python train.py --hidden_size=256 --beta1=0.95 --doc_mask=true --max_steps=8475
MLP neurons of a small language model. Each row is named by its layer, matrix (up: input weights) and neuron, and shows model dimensions 16-143. Each number is 128 + 24 x the weight over its row's rms, rounded and kept within 0 to 255.
Before each neuron's rows, "fires on" lists the tokens most often at its 100 highest values on Wikipedia text that the model never trained on.

fires on: "iss", "em", "oint", "enn", "ed", "en"
L8.up580 [124 191 155 120 147 113 154  98 125 146 128 133 152 140 124 203 130 163 162 144 117 136 102 122 124 156 150 104 113 177 108 111 181 110 132 117 114 101 136  89 115 130 160 101 125 141 142 128 102 124 150 138 150 131 129 124  90 138  95 113 170 145 123 132 118 159  99 101 121 113  78 124 142 134 136 114 152 151 134 132 130 135 126 105 174 118 158 107  87 158 122 119 109 118  73 150 148 134 165 151  92 149 109 119 105 106  92 119 154  81  95  77 173  88 108 138 119  84 113 118 125 128 149 151 138 140 156 137]

fires on: " Comm", "off", "ross", "R", "ag", "om"
L9.up624 [133 156 159 132 125 137  96 129 113 105 123 143 166 134 138 118 111 115 121 137 111 147 129 162 138  94 154 113 142 193 160 114 142 118 146 107 130 129 131 129 117 100 132 102 127 125 103 122 128 101 149 133 114 129 117 107 134 143 152 131 116 105  94 157  76 162 151 106 136 177 101 162 150 122 145 124 126 116 166 155 138 168 128 137 153 138 112 105 120 115  92 177 151 151 136 174 130 120 114 137 119  90 118 144 151 153 151  85 153 144 122 113 120 108 140 142 175 123 122 158 141 126 123 121 105  78 161 137]

fires on: "ome", " am", "oon", " aff", "ank", " San"
L3.up469 [116 115 104 122 177 157 131 103 152 136 126 112  96 140  92 128 138 117 135 129 173 116 100 140 122  73 120 186 162 130  86 103 104 119  81 201 105 142 135 125 103 117 118 132 147 117 110 156 138 123 132 102 136 137 177 155 117 163 113 191 163 110  96  97 143 114 166 144  94 130  93 143 112 162 147 168 124 123 148 147 124  75 125 157 150 149 149 157 161 135 140  74 120 143 126 141 176 117 163 112 105  98 172 117 124 126 127  45 186 110 128 120 105 117 147 144 111 127 127 138 162 110 131 132 123 120 119 166]

fires on: " fin", "il", "w", "it", " do", "i"
L14.up485 [113 122 107 109 115 100 148 111 158 126 139 134  84 121 117 140 106 114 113 175  95 177 128 116 100 140 157 110 106 152 124  89 115  94 107 156 131 113 127 135 183 108 144 162 137 112 107 123 117 105 126 118 134 172  69 117 131 128 131 110 126  90 128 130 117 128 126 116 128 132 120 168 164 126 111 126 130 130 146 122 136  66 119 138 142 142 127 155 165 156  47  87 138 139 138 109 149 133 121 150 164 123 152 145 194 104 116  85 109 161 109 137 136 134 163 138 154 111 133 117 127 164 117  94 122 170  95 143]

fires on: " not", "ou", "or", "ud", "ust", "ib"
L14.up707 [113 117 107 125 174 125 131 172 124 136 122 178 120 108  98 143 114 106  91 124 160 120 136 119 137 110 132  98  95 134  98 113 165 126 115 110 154 150 131 163 102 134 118 152 123  70 116 140  90  84 117 125 122 125 142  89 110  82 113  76  93 130 133 119 115  87 113 132 180 144 157  79 136 150 147 120  99 171 126 116 131 164 122 133 100  98 119 132 123  93 106 147 107 139 128 123  92  64 179 135  93 120 127 104 124 114 130 129 119 113 154 124 118 138 149  82  98 116  99 108  99 117  94 134 144 140 116 122]

fires on: " int", "reat", "arl", "ummer", "aged", "uff"
L3.up566 [ 80 154 127 130 141 171 142 148 141 122 128 135 155 122 145 159 146 156 155 115 158 123 157 162 115 114 126 132 133  91 119 168 147 143 148 159 125 166 125 135 152 109  74 143 127  76 127 128 121  89 137 109 116 149 126 165 133  79 134 128 144 151 100 152 118 101 159 125  91 123 128 118 124 113 150  90 130 126 150 111 126 156 134 133 131 159 117 131 132 150 178 120 130 120 116 110 110 135 139  98 155  85 173 138  88 141 132  87 190 100  75 108 170 160 117 136 153  93 141 138 148 112 151 112 131 140 133 167]

fires on: " /", "om", " '", "'", "[", "0"
L5.up831 [116 118 141 161 138 125 133 114 113 144 115 156 127 143 110 152 130 152  99 108 148 146 131 103 136 113 111 115 147 123  84  88 148 126 109 138 167  60 128 121 138  99 157 183 119 134 122 125 127 112 137 102 151 135 130 131 119 131 133 137  90 113  98 144 130 124 118 133 143 162 186 153  99 116 161 111 115 115  77 122 135 142 146 179 107 175 150 119 123 170  88 172 134 118 101 125 115 116 117 128 119 103 120 139 137 119 115 159  97 142 122 112 173 139 137 145  93 123 163 123 117 165 198  98 163 163 125 128]

fires on: "ch", "v", "est", "yl"
L3.up547 [ 80 118  98 155 145 132 124 150  78 104  86 142 116 109 137  78 118 169 160 130 176 132 129 151 120 134 125 109  80 118 125 140 118 159  93  92  25 137 129 118 113 140 112 141 133 137 120 122 108 141 122 174 123 122 136 137  87 161 109 123 130 139 116 152  90  81 127 103 112  89  77 159  93 105  80 150 166 136 122 138 127 168 128 126  87 156 122 110  85 124 187 138 148 118 129 106 150 131 118  97 139 104 157 143 106 137 160 123 140 130 137 153 110 144 128 118 140 153  86  90 125 128 181 105 144 110 110  96]

fires on: "ext", " vers", " contin", " best", " last", "cept"
L5.up621 [102 126 125 118 125 159 139 128 147 136  87 114  94 120 126 111 137  90  91 100 162 150 103 124 121  82 117 117 156 134  78 132 116 106 134 115  78  78 122 169 113 103 114 136 137 136  97 134  91 160 108 122 105 171 132 149 109 101 139 100 157 168 110 148  88 106 142  98 132 132 135 125  78 170  98  89 131 142 133 183 132 148 115 169 134 105 110 113 133 113 104 144 165 146 105 121 143 134 167 147 145 101 160 154 157  86  85  82 114 128 129 151 120 139 112 130 116 171 113 126  68 118 140 139 111 113 108 125]

fires on: " such", "I", "E", "se", "ir"
L9.up712 [ 92 128  98 103 142 147 111 128 171 142 117 112 119 129 137 146 108 112 141 134 103  61 143 109  99 122 141  98  98 143 136 182 105 113 124 134 103 148 122 124 122 106 130 109 117 168 102 114 106 125 135 154 136 116 148 100 124  98 176 126 132 140 110 107  83 126 133 105 136 113 112 107 111 116 153 117 130 102 112 108 127 157 138 124 139 166  99 138  72 123 149  99 117 107 160 147 118 136 132 147 162 134 157 145 161 171 109 123 112 148 152 137 124  96 117 158  92 118 152 158 159 132 112 122 144  64 138  94]

fires on: "i", "o", "u", "4"
L14.up218 [170 171 136 163 126 137 114 128 115 142 107 101 111 112 127 129 132 140  92 146 134 137 155 117 164 120 113 162 116 138 119 118 118 130  96 114  92 137 133 144 101 103 128  57 129  89 142 117 130 156 133 114 148 112 103  71 151 155 120 124 124 165 116  75 119 104  93 111 151 180 124 126 106  97 104  81 127 158 115 118 122 117 113 100 169 151 128 131 156 166 112 157 124 124 166 121 110 136 149 133  98 125 124 167 136 106 107 116 130 118 124 159  99 108 187 164 109 116 157 171 146  80 139 117 108  57 128 123]

fires on: " dep", "5", "4", "Th", " Sh", " so"
L14.up920 [137 113 103 136  80 131 146 153 137 102  98 110 121 140  89 129 129 119 121 157 115 177 149 178 134 136  86 149 147 126 148 100  87 145 158 113 131  89 143  94 163 141 121 131 104 147 111 183 150  84  95  99 126 101 138 155 134 154 115  95 118 157  59 138  98 120 142 124 160 130 149 116 136 126 184 102  60 132 161 141 119 138 111 156 157 160  71 135 173  98  77 132 120 127 156 150 137 145 124 145 123 106 158 118 123  93 127 157 128 152 119 118 106 117 138 134 126 119 134 131 135 112 139  95 114 114 195 137]

fires on: "%", "ver", " km", "ceed", "press", " per"
L14.up760 [ 99 128 130 124 132 177 114 154 109  96 104 104 115 132 119 124  91 170 111 109 133 165 149 158 127 125 122 122 118 134 146 161 101 130 119  92 123 104 126 104 163 159 152 108 101 156 123 142 105 120 158 117 149 162 128 149  95 117 193 106 111 160  94  80 101 130 106 123 149 115 157 106 161 147 129  89  82 130 131  97 127 128 112 154  88 147  48  99 121 153 102 118 149 156 121 147 133 104 155 110 124 129 121  88 118 123 165 114 135 118 103 156 142 137 115 153 120 107 168 158 141 113 129 137 109 157 167 111]

fires on: "us", " There", " there", "r", "o"
L8.up40 [150 140 121 130 136 135 135 134  95 119 154 128 132 132 104 167  96 131 108 101 107 138 102 117  90 148 153 125 156 156 127 127 123 151 159 116 147 108 127 145 152 122 183  87 127 140  98 125 114 112 140 130 132 127  98 139 141 126 121 163 110 155 108 174 128 139 125 100 118 150 137 109  75 124 167 100 123  82 154 138 130 138  94 174 114 130 146 108 161 119 113 132 169  81 127 165 136 141 131 139  92 115  88 118 141 135 154 149 116 187 114  99  96  85 113 143 131 169 130 161 102 102 111 116 122  85 153 121]

fires on: " add", "3", "qu", "op", "ust", "inc"
L10.up1013 [112 114  96 143 124 128 166 116 138 131 137 158 133 127 105 116 124 148 129 135 146  94 122 132 133 141 141  85 121 130 103 186 101 144 106 115 113 134 123 135  88 163 180 143 138 149 170 193 119 119 144 123 124 161 118 164  87 142 126 126 126 129 101 142 167 141 131 159  96 176 142 125 121 141 132 120  82 124 161 133 125 155 147 127  96  93 169  94 134  93 118 117 109 131 134 142 119 158 165 137 129 105 133 151 119 123 115 123 116 102 112 144 119 134 122 109 110 120 121 127 114 142 159 128 136 160 129 106]

fires on: "'", "im", "’", "inc", " Rele", "ateg"
L10.up722 [116 118 138 111 140 147 167 174 168 132 103 148 146 133 134 152 116 146 129 151 125 145 111  58 137 155 128 129  86  96 127 158 117 122 160 119 106  91 128 119 148 120 132  78 158 124 154 164 111 114 110 137 142 126 145 114 161 100 146 161 148 120 152 153 109 145 156 137  98 150 147  97 114 193 145 148 110  90 119  67 127 120 134  96 160 107 145 151  93  99  97 103 151 124 112 133 110 134 150  83 129 120  89 112 151 129  95  86 111 118 131 153 162 135 103 119 122 136 125  98 148 144  80 142 123 185 147 108]

fires on: "ar", "ri", " dr", "ific", "ly", " st"
L10.up376 [ 78 143 100  95  80  93 123  91 125 105 153 107 126 123 119 135 112 139 141  80 117 129 133 112 139 124 116  89 180 154 118 120 123 132 103 105 156 144 125 147 153 154 145 140  92 153 167 127 153 114 100 105 115 108 137 180 110 115 114  97 134 131 117  79 144 128 137 132  76 148 141 128 157 141  94 123 148 135 118 148 127 209 132 160 114 113 106 138 121 124 122 133  93 138 127 133 156 149 105 115  99 161 106 112 101 142 103 168 171 171 136 102 147 137 105 139 122 113 150 127 142 129 140 130 168 143 135 122]

fires on: " St", "art", "om"
L4.up102 [116 131 148 132 121 106 130 155 140 129  92 124  87 139 143 137 110 137 125 106 114  72 160 131  99 144 167 134 116 122 169 124 103 167  91 132 140 109 131 149  91 152  94 152 120 130  84 132 132 157 132 157 142 175 125 104 102  72 140 126  90 127 124 139 146 114 130 107 107 149  87 152 159 135 150 139 137 148 150 119 113  81 127 124  75  93 148 116 118 113 174 110 119 104 127 144 115 135 112 117  89 177 122 152 132 114 133 158 179 102 161 101 115 140 107  98 127  87  93 172 155 124 120 113 123 148 101 114]

fires on: " million", " Miss", "8", "7", "US"
L3.up318 [ 91 126 107 112 125 158 139 125 158 109 172 131  67 131 132 134  94 128 180 119 102 101 140 154  67 123 128 123 144 154 117 178 103 129 102 138 107 181 130 129 138 118 158 137 151 169 119 100 110 133 131  90 126 116 122  85 119 182 183 127 174 136 138 153 153 157 131 111  96 112 128 120 172 100 107 117 142 152 103 101 125 125 133 151 144  94 124  93 118 134 169 132 158  90 128 130 129 122 127 149 153  87 131 128 147 128 167 135 189 160 134 122 136 128 140 178 119 134 105 122 129 147 123 137 130 114  83 123]

fires on: "op", " Total", "ot", "ect", "ut", "3"
L10.up42 [108 118 133  84  97 118 148  89 131  99  91 131 140 130 151  86 138 125 117 123 134 105 107 162 155 138 142 117 132 118  86 161 119 176 171 113 161 149 125 105 109 161 143 131 122 134 146 158 112 127  91 133 116 160 174 180  90 162 134 169 167 136 129 105 153 135  91 123 156 134 117 104 171 132 106 144 104 128 110 127 121 172 141 160  84 139 112 139 160 111 147  83 128 137 121  82 174 175 143 125 108 113 146 138 122 161 136 133 159 114 138 126 130 130 136 136  93 139 139  91 112 149 130 153 130  95 111 139]

fires on: "or", "ic", "el", "ric", "ou", "uc"
L14.up519 [ 98  78 147 138 173 133 120 153 123 150 158 146 148 130 166 107 127 109 106 137 131 139 139 130  85 123 164 131 161 122 110 107 108 113 143 167 119 151 126 157 110 159 133 116 101 119  84 125 119  84 108 162 153 137 128 140  84  78 153 158  95 143 114 118 125  61 107 131 129 141 116  61  89 138 127 133  81 122 149 123 137  99 120 132  94  91 140 157 134 133 133 134 110 111 118 120  88  96 182 104 142 124 112 150 106 138 121 172 102  87 128 145 123 116 103  90 117 106 107 122  53 112 132 144 137 126 123 155]

fires on: " not", "ly", "ou", "out", "le"
L14.up345 [114 105  71 149 130 123 119 140  99  88 149 160 167 129  86 138 118 139 114 124 128 160  71 126 142 128 119 103 103 117 126 113 139 118 201 119  99 175 122 103 100 140 170 140 142 125  87 135 149 112 106 130 155 125 174 112 106 100 151  95 144 130 143 108 104 109 130 113 150  85 152  78 132 174 142 118  92 140 147  89 120 137 129 156  98 122 126 137 116 139 113 101 158 146 125 127 177 112 128 143 133 125 146 106 126 133 124 139 115 160 149  86  76 122 144 111 113  86 105 113 130 141 124 165  91 150 161 121]

fires on: "amp", "ict", "ist", "ish", "int", "erman"
L3.up107 [129 155 170 114 129 148 161 132 139 105 162 116 158 143 124 106 148 137 167  88 149  89 141 141 151 139 144 111 119 149 139 134 146  98 131 115 141 100 124 117 106 122  72 107 123 144 137  99  98 146 105 185 144 111 108  96 145 135 141  96 122 117 106 124  98 110  68 104  98 110 153 122 121 145 126 131 114 110 134 147 128 132 131 142  64 116 139 145 128 150  89  75 136 118 162 130 178 146 102 132 141 164 126 136 126 142 128  98 134  97 122 121 137 175 164 136 136 115 125  76 136 114  73 133 130  97 144 134]

fires on: "if", " int", "reat", " ext"
L3.up283 [164 166  84 107 124 169 148 168 134 133 178 136 156 145 163 161 152 127 148 132 150 123 145 135 132 129 119 143 158  85 143 145 175 146 119 102 132 111 125 104 138  90 109 174 112 101  97 137 136 137 133  85 138 164 145 150 117 115 137 133 117 162 155 150 103 127 134 159 111 135 122  97 136  93 123 126 145 136  73 120 124 108 135 113 124 103 121 151 125 104  94 185 156 140  91  93 107 164 143 112 133 122 147 148 116 116 129 138 151 109 124 134 133 136 147 160 101 127 124 108 156 117 118 114 174 131 145 188]

fires on: "ry", "eed", "art", "ast", " only", "ise"
L4.up862 [131 187  72 123 109 126 130 146 145 125 125 164 100 110 142  51 125 125 102 161 126 126 104 151  94 139 113 113 136  76 180  92 106 132 132 135 146 138 129 151 141  98 130 148 193 151 113 153 137 125 167 169 176 134 144  83 102  99 160 104 102 115 124 171 111 129 147 140 144 142 105 110 122 147 111 122 148 128 150 111 133 101 127 111  63 149 123 139 144 146 179 108 118 130 124 130 144 113 128  81 125 142 100 136 127 120 159 128 161 145 151 127 101 111  73 168  84 124 122 135 131 117 110 138 129  99 141  79]

fires on: "b", "c", "d", "m", "ens", " att"
L18.up429 [146 185 155 162 129 104 106 150 106 159 161 107 113 121 121 115 150 134 131 151 153  77 143 167 114 117  89 139 119 144 177 143 173  72 129 106 109 173 131 118 128 118 134  96 125 103 136 153 137 120 132 138 109  92 137 145  96 124 130 141  85 137 184 120 156 143 117 103 142 138 145 124 111 119 126 149 144 135 157 137 107 140 119 195 144 115 139 137 164 149 105 142  93 119 152 117 103 166  99 160 120 103  93 131 121 101 152 121 142 123 145 137 141 118 145 124 114 155 166 130 145 108 116 128 137 184 109 133]

fires on: " of", "n", "gr", "ric", "p"
L9.up383 [146 132 128 123 240 170 123 146 113 152 118 115 138 127 136 144 141 134 114 150 155 141 126 131 154 117 159 116  93 114 148 129 146 123 151  95 150 139 133 143 127 136 132 148 115 124 165 108 150 109 145 103 140 139 121 146 104 150 156 128 120 110 138 167 141 142 105 148 115 142 160 150  90 156 130  89 148  96 155 119 129 106 118 144 144 117 123 112 135 120  98 105 131 126 137 155  97 146 169 147 121 145 148 161 125 151 153 139 119 128 132 107 123 157 107 145  79 131 152 125 151 103  89  96 112 139 102 170]

fires on: "ch", "amp", "ph", " General", "est", "ug"
L3.up100 [122 155 104 141 101 164 152 132  71 120 149 148 125 133 168  86 127 164 118  92 138 151 142 138  79 113 155  93 140 107 121 107 106 176  84 181  92 125 126 114 130 129 129 164 130 137 127 134 112 142 118 169 111 160 117 152 107 156 110 159 146 120 142 159  79 123 105 177 130 110  88  89  88 136 151 124 130  65 146 146 140 128 134 119 125 162 147 135 105 147 138 117 137 119  95 140 167 142 101 152 126 137 169 142 108  76 134 133 147 146 120 109 136 112 175 123 137 129 116 116 101 104 143 172 144 121 126 131]

fires on: " att", "and", " ev", "ip", "j", "n"
L10.up825 [140 134 129 113 146  94 104 110 133 138 115 189 129 105 152 121 146 122 115 155 161  89 154 157 142 121 143 121 111 129 123 122 126 105 103 129 129 124 127 138 130 105  62 128 153 132  93 113 123  92 119 119 134 134 114 178 139 118 168 140 109 167 110 140 124 128 160 131 173 132 116 149 116 133 133 149  71 124 145 141 128 121 110 141 131 139 132  56 187 128 120 174 109 119 136 117 122 139 140 116 138  59 110 121 182 104  65 101  90  76 120 101 146 137 147 164 120  97 153 123 124 115  93  76 116 114 137 150]

fires on: "ap", " August", "3", "5", "ring", "4"
L5.up245 [114 114 119 103 119 155 126 160 138  98 112 151 153 107 129  98 121 107 155 114 121 102 123 140 143  93 102 174 109 134 128  56 115 108 178 121 167 114 130  82 160  97 113 137 130 157 120 145 141 174 128 106 122 113 118  88 123 138 134 149  99 149 118 157 152 131 146 194 123 166 108 134 150 110 188 127 138 164 116 129 126  91 125 156 179 115 119 152 140 133 102  82 110 125 173 106 154 113 118 110 128 120 147 120 123 122 100 131  90 188 124 108 155  83 153 168 142 110 126 157  93 156 106 118 151 130 147 130]

fires on: "ver", "er", "ip", "h", "en", "9"
L9.up739 [164 119 162 147 136 127 129 118 128 114 123 112 110 125  67 129 157 132 147 148 129 104 139 124 133 118 131 100 119 128 110 134  95 100 146 139 110 180 127 146 120  98 154 132 179 108 128 146 113  90 152 116 124 142  90 136 117 110 118 185 135  83 129 156 134  95 133 107 107 107 128 111 141 105 106  76 124 136 104 128 132 125 102 134 111 125 144 149  89 117 148 108 149 145 104 138 101 172 112 122 135 118 112 156 136  99 137 143 159 112  87 109 108 148 134 120  85 104 136 115 130 129 175 122 182 144 104 155]

fires on: "p", "ad", "enn", "el", "u", "ell"
L4.up571 [119 148 158 118 138 145 134 134 126 125 117 155 102 129 118  99 134 114 105 120 150 102 112 113 131 113 130 158 129 156 126 184 124 131  86  99 102 152 136 145  91  93 129 139 146 152 150 148 133 125 155 144 168 129 113 213 124 113 168 112 125 131 123 154 135 100 128 108 154 151 114 101 156 146 144 146  91 104 133 160 139 128 126 104 133 131 112 105 179 109 135 159 128 116 152 129 161 140  92 157 139 119 104 138 167  70  97 146 118 116 125 115 161  83 133 124 135 158 140 108 167 117  91 148 119  66 109 107]

fires on: "m", "am", " /", "a", " held", "'"
L5.up188 [123 151  91  88 116 140 121 133 119 128 103 140 127 138 184 169 107 108 121 148 188  92 143  92 146  99 128 138 147 182 124 116 104 120 134 134 177 118 122 118  93 120 133 141 133 102 135 137 130 111 109 119 148 146 137 121 109 135 159  89  94 112 131 135 138 111 103 120 136 159 185 123 110 143 179  86 109 116 117  81 122 169 109 142 127 140 108 117 130 156 145 117 148 119 153 135  91 112 150 132 139  94 143  99 122 161 158 109 119 140 115 122 151 150 151 141 110 156 152 139 116  99 150  83 155 131  97 144]

fires on: "m", "l", "and", "al", "r", "d"
L18.up326 [142 109 152 139 111 158 133 109 136 139 106 170 109 115  78  99 109 141 131  95 153 141 175 151 168 124 123  71  86 131 114 125  86  90  91 136 102 162 156 158  76 139 120 142  93 109 149 141 107 153 150 113 153 137 143 152 133 122 130 138 130 154 160  99 118 132 149  93 125  93  86  95 181 157 104 129 134 141 143 105  99 146 112 104 101 124 143 118 149 102 101  91  97  86 104 170 175 119 154 112  98 154 105 159  93 108 117 121 142 161 137 159 161 101  98 113  73 137 152 143  98 136 120 104 123 132 139 136]

fires on: "1", "ar", "r", "er", "ri", "t"
L10.up468 [110 151  94 132 112 150 120 143 160 148 151  90  97 118 128 146 104 152 182 129 146 180 135 118 108 135 156 141 126 148 160  73 151 137 110 108 117 137 136 128 148 191 140 127 107 131 148 145 157 103 117  85 113  97  98 115  94 106 123 130 139 126 150 116 155 114 112 122  94  93 160 143 129 112 102 136 173 117 126  89 128 146  98 149 120 114 135 123  93 109  67 139  84 146 119 113 133  92  97  86 129 141 116 115  93 131 116 118 131 154 154 140 101 158 124 130 126 122 205  80 156 128 111  96 130 128 104 121]

fires on: "ers", "4", "ust", "ors", "ic", "or"
L14.up424 [ 91 141  68 164 158 141 110 125 115 121 155 122 109 128 118 181  88  90 139 112 112  91 147 149 111  93  93 117 129 104 105 115 140 132 136 132 115 129 129 171 106 118 168 174  87  68 110 140  99 118 108 105 165 157 166 116 110 137 143 154 143 149 101 127 116 124 136 128 132 117 192  82 160 149 151 123 100 107 164 143 126 159 119 151  78 116 105 140 130 115 153 124 113 122 158 115 131 141 149 160 106 141 186 162 133 130 129 120 126  95 131 137 125 125 153 122 131 117  95 159 136  99  44 155 124 156 106 145]

fires on: "'", "N", "re", "ou", "’"
L10.up743 [103 169 118 175 165 144 104 167 158 113 104 145 144 128 147 131 103  81 129 133 110 127 112  95 104 153 107 153 103 128 147 134 162 123 126 135 106 108 124 124  90 147 160 103 176 126 149 165 135 142 145 124 102 160 147 130 124 132 158 120 156 142 145 107  74 128 136 151 122 142 112 137 138 104 127 143  96 120 130 105 126 120 113  93  87 137 163 110 128 120  99 101 140  94 144  96  95 142 151 102 183 121 105 104 120 114 129 150  86 115 121 138 138  98 130 111 119 128 112 151 101 120 135 132 141 131 104 117]

fires on: "7", "ost", "2", "8", "air", "ish"
L14.up205 [ 98 132 154 119 108 159 106  99 144  98 151 160 119 142  87 131 127 101 126 115 151 155 128 123  89 145 131 107 110 143 138 135 125 118  88 130 116 143 114 128 136 112 121  88 156 192 118 114 107 145 188 113 146 119 151 133 106 131 139 124 127 109 146 109 149 108 119 107 121 142 130 132 149  97 110 131 198 142 142  88 136 103 141 121 141 128  90 121 114 125 135 117  97 138 141 113 192 128 106 108 121 121 110 173 136  92 176 119 103 129 133 121 141  96 165 153 116 177 108 145 123 140 136 116 141  96  67 107]

fires on: "9", "ip", "at", "7", "pp"
L9.up189 [167 154 179 129 165  99 137  89 158 145 126 121 144 137 122 146 144 167 119 118 135 141 122 128 129 137 147 137 131 126 114 123  94 135 135 123 145  99 120 134 119 133 140 113 160  90 155 141 168 127 133 133 125  79 124 159 122 180 165 105 141  88  95 141 129 130 123 112 120 116 100 149 151  99 125  98  62 137 146 151 136  79 128 119 122 125 143 145  99 139 178 109 100 123  81 133  69 144  97 143 128  94 106 159 123 102 146 120 144 137 109 129 136 126  89 125  64 109 137 113 134 143 150  70 153 138 100 147]

fires on: "ross", " Comm", "on", "om", "board", "ront"
L9.up167 [133 108 153 141  91  99 109 116 115 125 120 173 111 127  94 117 143  85 116 172 117 108 110 116 153 100 144 103 129 149 119 139 125 128 145 103 121 140 122 173 147 148 122 106 136 118  83 109 131 105 156 145 134 143  76 106 108  97  74 112 101 136 131 154 104 155 128  98 134 170 102 167 114 130 182 129 126 120 121 156 136 153 123 160 151 100 139 123 112 105 108 150 174 128 135 154 134 127  64  86 135  98  98 109 140 165 141 133 115 117 108 114 121 123 157  98 135 110  82 110 123 110 143 162 100  89 102 126]

fires on: "ie", "n", "and", "en", "er", "att"
L10.up894 [ 91 117 145 166 134 133 112 155 165 126 142 179  97 121 141 140 138  61 113 111 171 135 111 120 101 130 148 146 103 149 139 121 138 112 103 106 107 115 124 119 112 122  89 130 141 118 144 153 133  92  97 111  91 103  89 175 139 107  96 167 123 139 154 114 130 124 133 162 136 143 160 102 150 101 111 145 110 156 174 111 126 150 123 121 114 133 175 121 154 119  93 105 138 123 111 175 117 145 140 112 115 102 120 117 146 153  81 149 102  59  97  89 158 114 105 136 105 115 106 134 123 122 147 121  89 126 117 106]

fires on: "ip", "ia", "ine", "gr", "e"
L5.up578 [159 134  98 124 152 130 145  95 143 124 121 138 130 115 136 156 130 128 144 136 115 124 130 156 113 124  82 120 138 114 123 120 114 121 164 147 133 156 124 127 122 137 113 124 140 146 149 129 155  86 118 139 144 133 131 119 108 111  94 120 156 131 127  87 190 131 147 113 149 124 129 131 134 148 105  94 126 154 103 170 132  87 130 101  93 144 105 103 118 125  96 141 118 107 146 112 150 113 150 138 103 128 145 130 139 106 160 167 157 118 129 169 138 185 134 167 105 124 158 116  79  97 164 116 115 133 134 133]

fires on: "all", "amp", "ist", "ath", "est", "der"
L3.up819 [117 132  96 144 125 161 136 145  98 120 146 113 134 128 142 102 135 154 145  94 130 131  96 138 158 130 152 115 131 157 169 122 126 121  82 129 122 137 129 156 112 123  93 132 153 146 120 118 112 161 144 145 101 115  96 124 121 131 108 139  99 122  92 125 122 140 116 112 130  56 154 102 107 114  90 105  87  88 122 164 129 176 130 132 103 172 112  87 153 134  78 140 111 144 120  96 162 156 122 160 105 172 146 105  69 123 167 109  99  44 134 112 130 174 133 141 146 127 116 103 124 125 142 131 116 125 193 132]

fires on: "2", "ath", "se", "o", "u", "ad"
L9.up304 [144 139 150 136 176 130 128 137 147 108 135 145  88 135 156 140 113 106 108 151 141  72 104 105 186 138 112 110 124 125 103 123 124 118  92 103  76 140 122 113 104 112 136  80 156 102 127 153 196 145 128 158 139 117 132 103 118 118 135 125 143 148 126  75 125 101 144 122 160 116  84  87 148  74 148 163 143 125 117 144 130 117 145 100 133 124  93 147 164 158 136 139 155 136 135 126 122 113  70 135 101 179 112  94 174 113 147 153  93 131 136 168 126 111 139 135 105 128 152 106 171 145 142 132 102 100 135 146]

fires on: "att", "ack", "ing", "inning", "ver"
L8.up853 [ 98 106 117 116 107 149 143 140 113 103 139 113 145 126 128 138 132 160 125 150 103 137 163 152 132  91  87 110 169 168  89 117 136 135 101 121 158 123 134  97 140 117 123 129 117  95 138 144 126 103 122 156 107 121 136 172 143 103 156 175 126 144 115 157 107  93 106 133 124  92 115 120 163 156 108 134 132 121 126 168 136 144 119 113 147 117 121 120  90  98 114 142 116 137 130 104 147 125 138 120 105  97 188 149 135  84 139 170 111 105  79 113 116 157 123 127 131 130 142 136 136 109 158 114  98 161 133 136]

fires on: " P", "il", "it", "otes", "am"
L14.up240 [100 140  95 121  92  97 119  70 145 106 117 123 150 104 165 116 108 165 101 164  93 155 140 158 102 145 105 111 170 118 109 115  66 149 121 138 143 145 131 112 158  93 144 125 146  99 129 116 112 116  86 116 130 154 121 102 135 162 145 156 105 145  86 127 136 117 177 155 123 122 101 113 153 109 127 150 151 131 203 152 122  95 109 177 150 127 148 146 141 106 122 133 155 142 129 115 101  79 117 159 110 123 145 152 173  71 123 102 107 122 122 150 159 122 101 132 134 140 152 153 106 145 136 106 138 158 132 137]

fires on: "om", "w", "ter", " St", "ud", "os"
L4.up653 [123 169 197 151 136 126 134 132 124 131 111 161 122 128 153 109  97 112  97 159 112 124 116 143  84 154 166 144  98 127 166  93 118 125  89  96 166  90 126 116 100 104 134 157 142 156 142 115 128 111 145 130 138 145 121 158 129  96 127 135  73 139 104 104 140 145 132 133 162 130 116 128 162 140 167 139 118  98 161 107 127  87 129 119 111 119 146 113 160 148 112 132 147 131 106 153 133 125 120 149  92 160 141 173  87 135 128 150 157 135 161 133 132 139 123 136 120 118 111 145 119 165 100 153 128 130 119 159]